config.toml
hidden_size = 256
norm_eps = 1e-05
positions = "learned"
tie_word_embeddings = false
parallel_block = false
init_std_qkv = 0.0312
beta1 = 0.95
schedule = "wsd"
final_lr_fraction = 0.1
doc_mask = true
max_steps = 10581
MLP neurons of a small language model. Each row is named by its layer, matrix (down: output weights) and neuron, and shows model dimensions 128-255. Each number is 500 + 25 x the weight over its row's rms, rounded and kept within 0 to 999. Numbers have three digits each.
A block is one neuron, or neurons of one layer that tend to fire together. After each block is what it responds to, as a language model described it from the Wikipedia text at the highest values.

L3.down116:464482509489473517500504512526513483498490528475508524510461450474507507540484526548463489495510500530509494515506433533473513507534511560460489539493519512509520495447548482449455483500517482503494502474438470495488500526484508482481488546510487503467511504513529524551548526472496491511521481500466507458489466491533460490466505513469504498493472504499494480470503498508496542530547
Responds to: Fires on markdown table header separator rows (|---|---|---|) and table-ending pipes, plus word-start pieces continuing predictably: "be" after can/to, "be" in beam/beads.

L3.down506:503503522439487539454525496521475454524488504508568485537460483544468536543524485462530473513509470502494499513538523496506472503527507490489457491519475506496480482513494507525493501505497535488493491523531503526494476505494516476502544505452538491516492490462515546462471501485525511468464481478499558500493496510469524515486554484464444529516497540484511500484525517494484485495497
Responds to: Verbs, participles and nouns that expect a following to, as or for, such as intended, hoping, known (as), supposed, allow, ability.

L2.down246:433507498464444511476434503567459519522474497530512497509462501490566485503467521533500474506524512506451498514511457541518468492473469475508480516528492518455502492509484503498509505473578489490487502501510483472490511503505517497504514506492510469492471507527509493535510461479485550494457465501517569489511485537518490508477478509485454501499466465506515521502488500541522524527494
L2.down251:508511513504439507513513478483513566525518483490462490535487528505491473450458510521498498527534537537567515481495481506491497471533498541502433478556452481488512495499489500483505505534504497467496504493468467520481498496523504473463510517510515518488498490489512532504517445493535494508516508476478530469466542472416533493461529512493495518492521525499487533512483535500507502511510
L2.down274:498532521451488482512459504503489464492436498502541505505416460500480487494475523576486454475556481482532504513476483470526493507492483468478476502520489530540523484485506538499517500520511511525515487509483522488491566528503553526517538498510454497519472488478538491493532495491496546509503502488476489497505549534536491506470480486515474470517531503495531485496527503470515502488522
L2.down293:480487447516494448510469483495511489483455475444508510469532480530492534529484504494497502524534529522512515516491493495527480566471438532547545548508492486531535506462470521497498465527477484481474506524482550480503482526511490490486509471480496479494544501518506501498498499510465488506520537467465475488522502460478518499528447508498471448483515509452462497501497484459502455561478
L2.down519:528493494489463533485476522523479524565489492476498510487479512487544492493488535556565536511495464531446523545475452496532458505502448506519520478511504508490500477488482454472429518507545495521482501523470466501516527505479500513511517485506514506508482490508502507506484508503452530475437446500454528499499497550502508481477451497487447495488504477499505515517497491508513476481530
L2.down843:529527502454526486468496487511497484479480527506460482465538485518542503484527489460495433521463522494511496442498485501522511536535551528506469483490501463498487509506457537498470500488476540500562518468506489496525468529518546516486531500491531484480530503472504545495566491489501510486525500464512541462487521514469526491500478508479504463482524517519503515482494472512498469517512
L2.down1022:487479506535520541522501470477484500528542537480440505483517499516494476499532475503494487503522498485521521515471452488495478505483515521493483520530530481509500505522476483489483457493483560492497521535494488473497524495520495522480510541400491471488485541470526493468476529491530527510500479461554470508540533506510499471486495491495510551525487482537486522460484450518496478521474
L2.down1170:510497467501464528495501501511514501474487482480488492537452547474506543511480507531504504540510488492519490525493497467491539496502570497463452505545509479520490500545485505507509505529501461476520491519500476498477503544516472514484467477510462499517519473490491514513537503481506487535536445488481440472491511486466483532457515495504490493460546507502533498486419538524502528547511
Responds to: Mostly the "=" that opens a new article title after an infobox or list ends, and markdown table separator rows such as |---|---|---|; weaker on mid-word fragments like ear, rele, ai.

L6.down228:492506453471450553475505511527491466509542509487503503538481513566520477497478473503465484514487568498480435501479515482507503499471483506513551487505500508474507450489499526476485473506513505493518510523463474507506505483496483494492445488484498488551497537493450463507488456539548513489484499534462534448445540470499493528506564480500460487503467523523487531512492474511513472493511
L6.down249:543538531511482498506489435474476464508532447471496538525503501524561492502479551491407534492487484482487512469473476530502540498463487490472492530543504483530532472450518524483490515483547533478533487469508516519443492502524498473502492515556538471501489524479518498520515487505474489483512498486517515535525503514521507498525479528455486548511478533480508517485459539526500509537498
L6.down300:477471491503484457500458442466513496499499490483516467511533465480486489507501464483520497477559504522504534474503528518494482504508499488484515519478500529463473476533451470481478505480490545558524523512482489514486476510510512487489472600432514496537520520512495496514485524540446528474498505475558488509495470492490486557494527513521484531505547496508512515512462468527496479489518
L6.down318:469508457502455496524516493464508458515510522534459444511499538500495487459524547539544547453470504497475504550496525519504531516498518490478502509489531503490487487529501503531498522513492469515487521572491506480485485516494513531504488503475510464484542519449529467511480540487507494453515483505494498548509493500489528487486542468517539539494483499478547487529509440470510521557512
L6.down709:496460482498520546474486480548508479538504488508509483532526527520475524509486508539511477520534447465485488522460543455502510478499540514480509501503504534545414518499494496460505528526498484497470517488503512458459497546535500511496532523487522498496515506479480496525513475492541471519539533519419444472487505505509485526511501472460495518486479504499510458497491443516499476507490
L6.down833:513478516471520532502475468519490497501528504463491538463499486490507478539504516510528469489507505506527458464500515497470490486519488525483484520496478529522524492481488501498505468508537517497534469466488507521502551503485500486504477587504461468497499515523424502508515509496451498507502477572608498552516505501498495499519464507476514506486521461508518505471460517525514520471477
L6.down890:492473499514481509463525534483523504479478515514516448507513525493511510530523491557526485507504499507486513508514490472473562509514481467494542514467511510492460510472481483542509521519526438511497502531502479514497463509463490483468486556481498515496529473471515513508484479486504463444474534487484449471515468485515477506524485502497503532507521502515540507494514486574518546485452
L6.down1039:475473510458517504497474490511513473533506527514495446499480492499547500536466480474522434527492469459514492530531490518560483520508526488506545514477469564525509496498508502503477529517499486515496488467484510461491492471522444491494504467507500498452463519516482487531458512511531485511490513476487521463528497504485511518485492522543463484477509525515493498527557521484528468557503
Responds to: Markdown table structure tokens closing a header row or forming its |---|---| separator line, mostly in sports, filmography and discography tables, with weaker firing on cell-initial tokens.

L6.down285:514475491455503498494510466526497497499445470451479483539468543511470493517479490481481504500470464473521506519447516463514479533498515486500476506500471558479489519487498462501495487509518508503492523499488497476497523521531498520500469461505457536472501561525470446530453497484483502496498501506384501501503431476481536484523446502511520484495495480510459493503494521452526479498461
L6.down338:504559491448476539509485453529481526495506465529499523506502506478510489513518507526540458478519521483507470505472521513460495536467546442511488494515509511550463491503461471476504497512499511511496497515470517480517503477479475515469505491469499486517435504540478488511483505511504506474481539516492478532483468498514520482534547553490480511496507496498494499469506469506485550526487
L6.down606:513485502497512515455510504472491516515465450476481490505475488518478503474495523536535467520474495516541503476526540524502493526479532486509499490479485503454468480504500471474491464469454516545519508480520534538510453496442501499479509512505481485496486476513489445512542445496505520477461503570539484482477537521514505496463493516496487531502502521537543478502548498500474512571484
L6.down659:466496496525458511461484506507480480520458469498521534541468530479539508516479526506489510524522468484507489526508502454515473524448536513493496553559501512505506510503559501490483459494497511445469514519514534521535484534507506503481525540500480504501529502503471493547490505518512474475523499550508498483501507505492519549459503477489516476484471521499511502498492537505481471525469
L6.down687:484496509459494542515547499483464503529443482462505507478476492517499505463547513493512508483492498504471461481578494472495489520464487465444492505557510485505542503496496515488532501503493493518509524459501486530505513506498477530477506498478454480498499513538475489486485492515502483501511538538574485523479508470534506468502497527502484510548485491508500484518519486473464536525521
L6.down931:503529505534469492506499479530545490530474551512467540497483488481509488562516474490515489513516511471483491513569518496490431525452493498520470441500500479475511491532489499494489510474527485528483497472489495539515539477484543500485539470489515516510505484497520507523481457511490509497528516486492550479532520499541476558543512494481518442484528498520492494509491495513491487524489
L6.down1126:530478508449482531498491484453486513529493545463526495455557527463526513494477467489517509558510515490491490513471479465462537511502495507441497514511471496541502510476539470447457516497496467507471515496497527488529471473477511510482524549468540498507514475487477534511516510481484515499491495504500515520472501510484505549482465510507499477488546486522510478475525480513476480528477
L6.down1215:491526473535513489464523498465525509511507509514492499493514488500490537479487507511514492489528517492526497496547477524542515503513556452495506514507512477513502490495509551539462502529502490526504474495536543514481531433512512467535536560495547468503483514491502511470433462473479476488494545517557524502498513508508444514513470466517476499568541513482549490538505501524509517540461
Responds to: Main verbs or verb-ending pieces that take an object, plus quantity words before "of/than", such as raised, imparted, gave, some of, more than.

L2.down262:471464480429492527482496483514554507522494486520501490512458485516500455468547469556506466512490521480506518517511492526475484515472475539523463474487521496546486526509512472476534501518504515482486500480507530489503490499489516499473514489483506535499504467530481519511488485490477534473461509486460512526524513483502457469461512482510534481525512524524472502482512483453446481539485
L2.down363:547474527476501515520529487533544495496507540541488502486518538508553461516458516496512526553522512511487468510487479475483522480511493544494481485492500492489498544496467457498496506539560503502502511497498514506514515489491485479507489460563466522544486460497498537485530482507483477516484481482466530487518433534458460491484543477501525496507551484522507507496457458477542500513497
L2.down624:449506470466495510460537465470525441522504493508490505436511501542476536486517524506527453516544476483493526482503508526456508512513491450516519485497472469465481489496487502530522514508500529473486493516496529498530529492484515492475518515515531473492484451494526500508526510534479498509507521493490473504499525483477504498468502495470501509524536529515520491507524507465522519515512
L2.down676:523488484489507471524538500527479495483511498529452509449520531498492452495519474470548477524537530526552499473487502493485505493474475493479511501516541468492507495502499479483491540504500496505467499518484453475550513488494517472492494536535522552466494501525499509474531473526527546522491492484486494498482508479462475511514494501512480521479499496478566483486497494485508501473523
L2.down836:486457520523509458496543496507458499526480473524489484467464487500492506474524513511504497496475509485518497495497519516524495524507493461493510510552493517474503462517501444499481522527440451553526497508519501552541467492524503482519535526483507461505498446470481458458460518489477487465502509497472528494553504531510504465488497509528476475503474476493546479479424471532483489484567
L2.down1094:449479529518469467493501508535483493463469501513507489462531521489466516485504495530513507523504515521505496505497480492510485511470519463521509468475523497508511507513503431535551443483524516566502502499509495545560539457517535512501491504509507470476494442494542504479518473496454469518511526491507465517483519490470426504488536493513474488471500499502539508505506515480507477472483
L2.down1220:459499458489476504505485507540516545461485474466502511513502507511533502480468483495493457472489473509477505500497526511528473539505515505494461484486474493523536491522479433450503554528480472525496500527493467506512521522493532468478474518530518502480551471518519495520531497483497480512503541515460523513525539516494536530488486497461472523442487488505548490470537504485540519494499
L2.down1279:525484461482468533468514486482518501450526500490494495435501515495502528492502471528496472476496479543469510467506484477521494512545545490483458524472487494502499499503500428481494560457471511481519500496500481514510507463475482517486462495518521511452490536472510509455587522518506505531511494496468472478505510482497518454504487489473485519503511542491503525479530518465463483501507
Responds to: Final pieces that finish a verb split across tokens, often inflection endings, such as kn-ows, arr-ives, look-ing, stri-ke, describ-es, in plot summaries and narration.